config = dict(
    hidden_size=192,
    head_dim=32,
    intermediate_size=512,
    hidden_act='swiglu',
    norm_eps=1e-05,
    rope_theta=10000.0,
    tie_word_embeddings=False,
    init='uniform',
    weight_decay=0.073,
    lr_head=0.00627,
    warmup_steps=304,
    schedule='cos',
    max_seq_len=512,
    max_steps=9766,
)
MLP neurons of a small language model. Each row is named by its layer, matrix (gate and up: input weights) and neuron, and shows model dimensions 48-175. Each number is 50 + 12 x the weight over its row's rms, rounded and kept within 0 to 99. A neuron's up and down rows have the sign that makes its largest values positive.
A block is one neuron, or neurons of one layer that tend to fire together. After each block is what it responds to, as a language model described it from the Wikipedia text at the highest values.

L3.gate56:55 46 57 30 24 45 57 57 35 36 42 42 51 76 44 52 52 68 36 40 49 50 37 46 35 51 67 53 56 36 66 32 60 46 53 46 44 42 44 52 59 50 46 64 58 69 30 62 60 27 52 50 59 53 48 62 59 51 56 35 18 18 46 38 59 57 47 36 57 47 56 39 55 37 61 74 53 58 51 67 53 54 45 58 54 61 48 61 46 43 67 47 76 55 59 65 43 50 53 33 52 53 65 31 40 54 63 37 51 67 35 31 42 28 26 61 52 49 46 59 40 57 49 38 50 69 35 45
L3.up56:65 55 49 67 48 42 60 43 53 57 35 46 55 53 29 50 37 48 44 69 63 46 58 53 47 56 51 49 44 53 47 50 96 53 67 46 50 67 33 52 67 38 61 80 34 35 84 87 32 60 44 56 92 23 35 55 58 47 62 57 43 37 48 60 56 53 35 50 51 42 57 29 53 67 57 66 52 47 61 43 51 55 55 53 46 40 61 47 55 65 57 53 43 48 51 47 48 55 66 54 59 45 38 61 45 49 55 45 79 74 60 68 50 45 57 67 69 62 41 47 60 49 43 48 45 67 55 41
L3.gate147:56 40 50 21 47 66 67 63 48 56 81 55 54 36 62 54 15 51 42 64 42 61 51 41 49 52 53 58 54 39 60 59 49 56 62 56 52 41 29 54 38 46 36 42 61 45 65 80 48 45 59 35 53 55 59 66 44 37 60 47 27 37 74 43 58 60 63 47 63 38 43 48 50 41 53 58 60 46 56 63 52 60 33 68 49 40 48 53 37 28 45 41 67 45 65 58 35 47 47 45 52 34 59 60 48 64 61 44 69 47 48 37 41 69 53 58 59 53 62 26 52 41 29 60 67 41 56 67
L3.up147:47 50 42 37 23 72 66 45 66 35 65 37 50 37 49 56 45 28 30 68 38 52 15 45 52 61 47 54 63 52 52 64 44 51 59 65 47 35 56 64 53 42 43 40 32 42 48 45 48 46 60 52 56 69 74 68 28 61 56 53 54 23 66 49 45 51 43 59 51 41 45 46 84 22 41 38 56 46 41 41 65 57 45 50 29 61 41 59 47 47 67 46 25 59 47 52 58 62 25 51 49 59 36 55 49 41 49 73 58 47 53 50 55 60 38 43 59 36 47 38 47 46 42 39 55 45 49 53
L3.gate289:56 47 41 54 68 66 64 57 38 49 56 59 46 67 54 46 32 42 46 62 66 48 33 48 63 53 51 77 63 46 54 44 39 61 59 62 60 35 55 49 63 17 45 64 54 51 50 59 66 45 40 40 58 60 57 49 52 41 71 53 46 50 63 50 45 66 47 46 45 58 62 61 62 43 81 35 56 41 60 41 76 39 47 42 61 53 50 59 35 37 62 36 31 41 51 48 48 35 54 63 30 48 43 55 37 44 59 42 71 28 63 59 33 58 69 59 50 48 50 44 61 42 45 60 56 54 61 50
L3.up289:66 60 42 52 65 53 60 27 54 30 64 67 67 47 50 30 54 54 40 71 56 43 44 87 62 35 75 63 55 55 50 58 68 50 60 42 38 32 57 60 74 49 43 55 29 65 60 63 48 52 64 45 80 48 46 57 72 55 81 54 47 25 64 38 57 57 54 56 41 70 71 45 56 50 57 57 54 46 58 50 47 39 50 36 56 52 43 49 35 58 59 37 47 46 39 45 49 40 56 54 53 41 35 56 50 60 49 36 56 47 50 49 66 54 33 41 64 50 53 45 74 68 41 49 54 46 59 44
L3.gate377:47 52 67 45 33 48 58 50 45 47 58 43 66 52 35 32 41 50 38 65 44 41 66 47 57 56 73 49 44 52 70 31 61 50 70 60 78 38 56 79 58 55 24 61 50 63 50 53 54 58 46 47 55 52 59 51 58 41 46 53 55 26 53 60 29 42 65 29 67 44 45 42 51 33 63 67 55 50 52 76 46 52 34 44 64 53 34 69 44 32 55 34 44 66 28 40 44 43 25 55 51 40 57 38 52 58 68 59 60 32 25 54 38 57 42 49 53 25 42 58 50 61 39 69 62 46 34 59
L3.up377:25 37 66 56 49 62 38 40 67 44 47 44 46 71 31 39 59 55 48 64 30 43 50 57 55 52 28 28 71 50 64 32 64 53 54 62 67 48 59 64 46 45 44 58 46 65 47 47 53 48 56 36 71 56 56 47 45 53 68 53 57 25 46 60 31 44 53 47 55 42 32 46 62 50 53 51 40 37 68 49 50 53 56 46 54 59 75 36 56 44 72 46 52 67 36 37 69 69 47 89 45 46 49 42 43 59 79 47 77 55 37 61 57 78 60 48 70 22 51 33 69 51 39 33 57 41 40 61
Responds to: Mid-word continuation pieces. Word-internal fragments following a short split-off prefix, strongest on "up" in C-up (World Cup, Gold Cup, Cupa), also sil-ver, leng-th, Con-st.

L3.gate83:35 54 39 39 42 58 48 69 60 24 61 60 47 28 39 58 53 44 55 48 42 70 58 49 75 56 55 46 56 35 36 53 42 42 53 40 32 44 42 41 45 53 60 30 42 55 57 46 72 33 57 46 46 60 59 71 36 39 54 56 69 40 62 58 41 60 41 32 45 56 63 56 68 43 55 62 49 47 53 69 44 39 47 37 47 29 57 24 29 38 61 69 65 37 61 45 46 49 46 31 34 59 56 44 48 49 41 68 52 41 35 62 42 50 42 35 50 62 25 51 53 50 68 69 58 73 33 49
L3.up83:53 60 57 20 45 62 53 63 54 50 53 38 31 33 41 46 36 36 44 52 34 55 61 27 54 48 30 67 67 37 48 26 58 59 30 70 49 47 73 41 39 62 44 11 49 55 34 51 51 41 37 54 68 52 18 76 53 67 35 40 52 38 53 51 51 64 35 40 47 56 59 63 58 41 36 55 72 47 59 51 50 52 45 52 52 45 43 45 40 56 52 59 41 71 59 65 41 61 48 52 47 49 42 51 32 52 54 67 57 27 54 42 56 61 38 37 50 43 20 54 62 58 38 31 55 46 51 37
L3.gate266:52 51 69 42 35 69 59 45 45 42 57 42 39 37 49 34 53 48 53 42 30 63 76 36 59 50 59 52 42 39 44 48 53 40 60 47 62 58 35 42 15 56 76 58 67 43 58 70 62 55 74 35 51 33 51 60 49 74 32 67 39 48 57 48 52 58 43 62 51 62 43 56 43 46 68 63 69 52 51 71 44 59 46 33 48 52 70 53 56 46 45 64 54 68 29 40 63 48 43 48 32 55 55 50 33 82 53 51 46 33 61 49 51 55 24 74 53 24 64 61 44 55 50 44 57 39 55 41
L3.up266:63 47 57 51 43 44 64 69 53 57 47 40 60 44 61 41 39 50 45 43 37 43 52 58 59 39 22 56 46 50 42 71 52 61 49 33 46 30 52 50 40 53 60 50 34 55 38 52 84 56 49 60 55 49 35 61 58 32 55 48 55 31 63 61 60 48 34 63 31 71 34 54 40 48 42 38 55 08 75 50 22 35 52 57 30 41 45 74 63 51 52 72 47 43 63 57 53 54 48 68 43 46 49 34 35 46 58 69 67 62 20 61 41 40 36 55 49 53 53 71 40 41 56 64 46 54 40 60
L3.gate361:75 47 51 47 33 52 52 43 61 55 66 18 38 67 30 42 52 71 65 25 51 53 59 48 56 50 58 42 32 34 66 34 56 52 52 51 64 52 54 50 36 42 64 57 51 55 59 61 55 77 51 40 44 56 44 41 37 31 57 52 59 53 52 65 55 53 45 55 68 52 29 35 38 37 49 67 61 41 39 45 64 71 64 44 74 34 44 48 48 22 49 66 55 76 36 44 28 51 57 47 45 40 60 39 37 52 51 50 44 65 54 52 34 48 52 39 43 56 63 46 46 61 53 32 52 50 42 40
L3.up361:57 78 82 44 48 42 42 58 58 64 25 60 52 52 40 56 57 73 52 44 37 53 41 32 60 43 51 52 50 46 45 51 40 62 66 63 59 56 44 59 45 54 57 39 47 55 55 51 65 51 51 53 42 35 57 49 58 74 58 54 45 52 46 60 42 48 64 43 50 61 70 41 49 51 38 61 61 86 60 48 34 42 30 47 61 38 56 50 47 58 71 32 33 34 59 62 51 74 46 52 60 59 36 59 56 56 39 47 70 24 50 85 41 45 22 41 42 50 40 50 54 46 62 41 54 48 39 46
L3.gate394:28 42 51 60 25 63 82 66 52 50 58 29 49 33 38 54 35 53 56 35 36 58 50 31 62 71 59 51 57 58 42 45 32 42 68 74 40 64 39 57 25 49 29 28 54 53 48 64 77 27 47 50 38 43 52 50 61 47 36 62 52 48 45 43 39 61 40 45 64 52 44 39 43 35 53 55 42 37 46 60 46 39 43 51 37 44 51 53 45 43 66 54 51 66 51 43 43 50 22 62 39 41 52 64 81 46 38 59 59 47 60 41 51 48 37 52 44 43 65 47 71 54 40 59 48 77 66 40
L3.up394:62 54 51 62 46 49 60 64 32 37 62 57 34 26 39 58 48 44 64 40 34 53 52 43 57 49 46 40 62 57 46 47 34 47 55 73 44 53 58 36 51 69 53 42 69 38 57 66 50 47 60 45 59 44 41 62 50 44 43 51 65 25 27 43 43 72 33 47 46 47 33 35 22 45 57 48 53 46 69 26 52 47 52 46 63 32 60 53 31 51 40 77 41 43 62 63 30 56 54 53 30 45 40 43 48 32 41 75 47 41 50 26 48 43 55 55 66 34 44 47 53 49 25 52 47 50 51 38
Responds to: Mid-word fragments, month names. Word-piece tokens in the middle of a split word, strongest on the "eb" of February in dates; also Jan, Jun, Fran, en, ear.

L2.gate158:47 57 53 31 36 55 63 59 51 70 58 49 42 25 42 44 45 64 30 43 61 50 43 68 46 52 43 54 43 65 37 53 39 49 47 40 33 41 48 53 66 58 51 45 57 49 52 57 54 29 53 70 51 33 59 52 50 35 44 47 55 54 43 45 54 30 42 50 65 48 51 55 45 44 40 55 57 43 40 59 38 59 35 43 51 55 58 50 45 40 73 72 65 49 38 47 86 71 72 58 54 55 55 56 42 50 40 70 55 40 70 46 52 54 51 41 37 65 64 63 58 41 50 95 59 44 49 60
L2.up158:46 47 44 55 40 47 68 63 59 33 37 42 39 06 44 50 38 45 44 47 51 38 46 62 44 49 55 55 77 39 55 45 46 47 58 55 36 61 57 57 35 76 36 47 39 30 40 67 39 56 55 54 48 62 48 51 50 37 42 56 51 57 54 46 72 45 42 64 39 60 46 57 54 52 45 66 40 48 51 51 77 59 32 36 51 44 33 50 60 61 59 15 39 33 40 42 55 69 46 38 36 52 25 67 47 73 61 50 44 44 55 42 42 27 41 54 35 74 30 56 61 52 55 39 52 71 47 64
L2.gate280:60 61 56 43 47 52 79 54 59 35 54 61 39 46 52 77 41 41 51 59 65 55 34 74 32 44 47 55 80 65 28 48 39 49 53 59 41 46 56 37 76 47 69 26 41 51 31 50 63 53 47 40 73 53 51 52 60 31 41 48 30 42 40 28 50 56 30 76 48 40 59 46 45 43 49 59 52 51 44 45 50 63 62 39 52 49 51 58 46 53 69 59 44 52 51 23 64 47 22 32 62 51 55 67 65 60 66 65 58 60 39 46 73 44 48 58 53 55 57 46 52 45 51 61 42 46 36 44
L2.up280:39 45 54 40 47 32 54 54 66 54 55 46 38 42 43 64 62 69 60 59 39 50 61 47 67 37 93 48 56 59 52 57 48 45 57 52 43 51 35 55 35 57 39 39 72 59 48 46 50 61 40 67 54 42 48 46 40 55 50 51 37 55 52 45 60 45 47 52 82 43 36 57 36 64 23 51 86 36 67 65 44 39 37 42 41 30 43 53 68 50 55 66 76 70 53 46 47 59 58 63 60 40 75 64 44 43 68 74 59 61 47 51 49 47 37 59 52 52 40 63 59 44 62 62 30 42 59 62
L2.gate375:43 32 23 42 33 48 61 67 51 50 58 62 47 64 42 39 38 35 40 68 39 41 60 43 35 74 52 48 62 38 33 37 50 26 63 41 40 50 48 58 61 40 52 60 40 67 54 56 36 53 57 61 58 61 49 40 25 52 51 26 38 41 38 36 46 33 51 62 60 53 64 53 52 51 53 69 50 56 46 49 62 38 47 50 62 40 40 55 50 40 42 29 38 64 28 51 46 61 53 52 45 38 39 58 43 48 63 38 52 54 86 43 30 22 42 41 42 69 54 52 60 58 84 54 63 48 45 55
L2.up375:48 42 41 47 39 44 47 50 49 54 28 58 54 28 48 21 44 55 32 65 67 74 52 44 44 41 69 44 49 55 64 62 30 36 28 30 32 52 67 51 62 46 64 42 39 39 58 42 48 58 50 64 37 67 67 56 51 28 62 57 57 51 61 54 40 31 28 41 52 39 52 72 65 57 42 67 55 55 61 44 34 65 47 41 64 46 53 63 51 42 46 27 64 53 45 67 65 46 59 44 59 59 50 32 53 53 51 67 67 56 40 57 46 39 31 49 33 45 51 42 47 44 37 67 66 50 35 64
L2.gate412:45 49 30 38 28 61 48 39 57 35 30 53 43 51 47 53 48 46 27 57 53 66 40 65 63 51 50 36 72 55 56 67 35 36 53 66 30 45 34 45 51 26 39 43 42 48 35 45 59 43 39 27 52 38 50 44 26 08 55 34 47 30 61 51 45 64 38 49 43 51 55 58 60 53 60 81 39 50 54 37 48 33 53 45 73 59 60 65 35 28 49 49 68 64 47 44 37 51 33 39 50 66 39 51 39 40 44 45 53 56 47 62 52 41 63 48 38 53 49 34 52 47 49 62 65 35 52 24
L2.up412:37 48 42 57 45 44 42 72 64 33 44 35 52 39 58 42 27 57 48 42 64 63 56 36 50 43 59 45 39 36 45 40 64 36 16 52 53 40 44 59 71 43 52 52 35 45 35 49 62 41 53 48 51 72 50 49 61 29 59 54 51 39 63 73 64 52 57 44 42 51 37 31 61 69 36 49 75 52 55 15 36 38 49 36 74 51 39 37 55 49 44 39 46 46 43 62 56 45 47 55 42 45 37 52 49 48 56 59 59 65 30 57 47 54 64 46 44 43 61 64 39 64 68 61 46 36 40 51
Responds to: Second piece of split words. Short second-piece fragments inside words broken after a first piece of one or two letters, such as r+ed+uced, pr+ed+icted, J+ap+an, F+eb+ruary.

L4.gate425:39 70 36 50 44 54 52 55 65 48 65 56 49 53 60 47 38 30 58 89 53 53 47 45 64 70 50 48 64 52 49 50 59 62 47 42 52 45 33 66 56 47 32 45 59 23 73 42 54 44 60 72 51 40 67 78 55 48 48 57 53 36 28 62 60 45 56 63 63 54 61 56 62 34 39 49 49 65 46 66 50 48 38 55 48 48 43 52 56 34 50 26 42 47 50 47 24 40 54 57 44 62 57 67 70 58 34 70 46 31 50 30 55 50 66 55 34 60 70 34 42 62 59 40 63 22 34 47
L4.up425:51 62 46 40 52 56 51 58 53 42 60 44 21 56 53 64 42 45 27 46 50 63 58 35 60 32 36 62 53 50 35 47 69 28 51 44 47 44 51 57 42 55 63 56 48 44 54 72 74 48 64 47 48 58 65 27 56 45 54 51 50 60 38 55 41 60 47 36 56 49 47 57 40 68 32 33 42 59 64 45 48 28 46 37 77 62 68 59 42 50 60 63 41 48 47 45 49 52 48 45 48 60 36 44 48 47 51 57 72 35 35 48 53 50 57 41 49 34 51 47 33 65 64 71 44 52 44 43
Responds to: Word-ending pieces in tables. Final subword piece that completes a split word, mostly in table headers, infobox labels and section headings, e.g. G-old, Sil-ver, Recept-ion, Occup-ation.

L2.gate6:47 52 27 48 54 69 55 70 44 66 63 41 56 50 57 29 70 48 62 73 48 51 47 56 56 56 40 54 62 50 46 69 49 56 51 43 54 26 35 65 35 77 52 52 63 60 67 52 51 39 52 43 73 70 54 71 56 68 58 64 56 53 64 60 65 52 43 61 51 40 52 55 47 28 60 51 43 46 43 45 23 65 57 61 36 57 35 47 40 46 58 43 46 58 58 43 51 60 38 31 55 60 48 48 47 54 40 33 55 41 55 37 38 60 26 51 69 56 44 34 64 59 53 55 55 49 45 65
L2.up6:43 42 55 40 54 67 61 58 63 61 39 38 59 39 47 54 54 44 63 35 46 35 52 50 61 44 46 48 24 41 57 40 63 40 40 51 42 67 42 59 33 37 25 66 39 41 66 70 41 60 33 58 55 50 64 57 44 50 67 68 58 55 74 50 55 57 60 40 51 54 66 50 46 64 61 37 56 39 53 64 32 60 70 37 32 63 66 73 48 48 37 26 49 45 37 54 72 37 58 43 46 27 36 37 58 25 33 32 75 61 42 42 52 62 52 38 48 66 42 52 36 60 52 56 44 51 33 71
L2.gate67:54 56 46 53 27 59 31 56 49 32 55 62 50 46 35 33 51 52 37 70 57 29 43 55 46 38 40 68 67 36 43 57 37 59 67 55 52 52 79 39 51 47 69 58 75 52 33 50 51 44 43 42 49 65 35 62 50 40 38 40 60 46 30 62 33 42 49 39 72 42 69 41 44 33 48 45 36 43 33 52 41 46 48 46 65 60 44 52 46 34 36 52 51 48 53 28 68 48 49 42 47 42 61 36 50 39 56 60 73 36 69 49 76 61 57 64 64 34 68 43 59 59 38 80 69 53 29 46
L2.up67:58 34 51 50 61 56 54 38 58 44 41 66 45 40 31 31 48 53 54 58 44 50 60 69 47 52 72 34 67 40 74 51 56 44 26 46 46 53 61 52 37 58 35 75 53 47 49 61 46 66 58 46 68 28 56 36 41 50 50 59 55 56 45 65 30 42 58 52 57 51 45 45 42 40 57 24 64 42 54 37 48 47 44 63 53 51 63 68 49 33 32 52 32 75 50 51 57 41 47 60 45 43 50 38 29 56 80 52 34 53 58 32 36 50 40 42 50 64 62 46 64 40 36 50 59 51 58 46
L2.gate166:45 47 46 39 31 56 64 54 38 49 60 39 37 48 41 20 55 48 49 47 41 45 57 41 63 67 66 52 91 39 41 41 56 38 50 58 59 42 43 44 40 31 55 55 78 81 57 55 47 57 51 45 54 55 58 56 23 31 57 37 50 28 56 48 47 40 47 30 56 24 38 36 49 38 63 35 62 50 45 45 49 60 48 74 40 64 56 65 50 41 46 52 51 45 49 56 58 68 56 68 37 51 41 47 41 50 65 61 48 37 67 32 48 73 77 64 65 58 55 50 46 60 30 62 70 58 48 59
L2.up166:38 32 49 42 54 46 58 31 73 50 32 48 53 60 63 50 62 56 65 49 55 49 45 82 61 55 43 49 32 33 45 58 77 54 48 51 46 35 51 42 60 33 40 46 44 74 25 52 56 51 51 36 57 49 57 72 47 54 46 85 57 64 50 36 42 57 45 34 53 65 66 31 60 54 57 50 51 32 61 60 37 76 35 50 45 55 40 43 48 45 51 55 55 67 59 34 61 58 73 43 45 14 55 43 47 46 53 41 52 26 40 48 40 69 51 62 46 42 44 38 68 48 59 77 35 55 51 63
L2.gate406:43 60 49 63 26 59 60 54 44 60 63 42 51 71 55 32 49 54 52 77 71 33 21 40 40 51 52 62 56 51 40 65 48 48 67 62 67 63 51 20 39 56 46 70 65 44 62 39 45 65 45 70 64 25 43 58 65 65 42 42 51 46 48 57 56 43 31 70 42 27 57 46 37 34 56 34 38 49 44 38 45 61 52 49 36 61 42 61 37 53 36 46 32 50 71 61 52 41 53 38 27 44 46 53 47 40 38 37 31 35 29 55 49 60 57 71 62 49 63 47 66 35 52 66 50 39 54 53
L2.up406:53 57 65 50 31 45 59 66 79 44 45 37 44 49 50 49 55 57 60 51 42 47 56 42 46 52 42 55 58 37 79 46 59 58 62 51 72 26 58 66 70 54 69 46 56 61 58 49 61 47 57 59 49 46 57 65 59 38 47 58 70 64 69 59 38 36 19 58 57 32 45 47 40 35 41 43 64 67 54 50 22 72 56 65 54 35 28 57 44 48 38 48 56 34 52 52 57 61 40 55 24 31 71 52 35 61 59 47 63 51 56 68 44 59 49 55 53 49 48 49 67 18 19 56 59 45 52 43
Responds to: Mid-word subword fragments. Middle pieces of words split into several subword tokens, strongest on up in Cup (Gold Cup, Irish Cup), plus k in Brokenhead and Burkina, ild in Builder.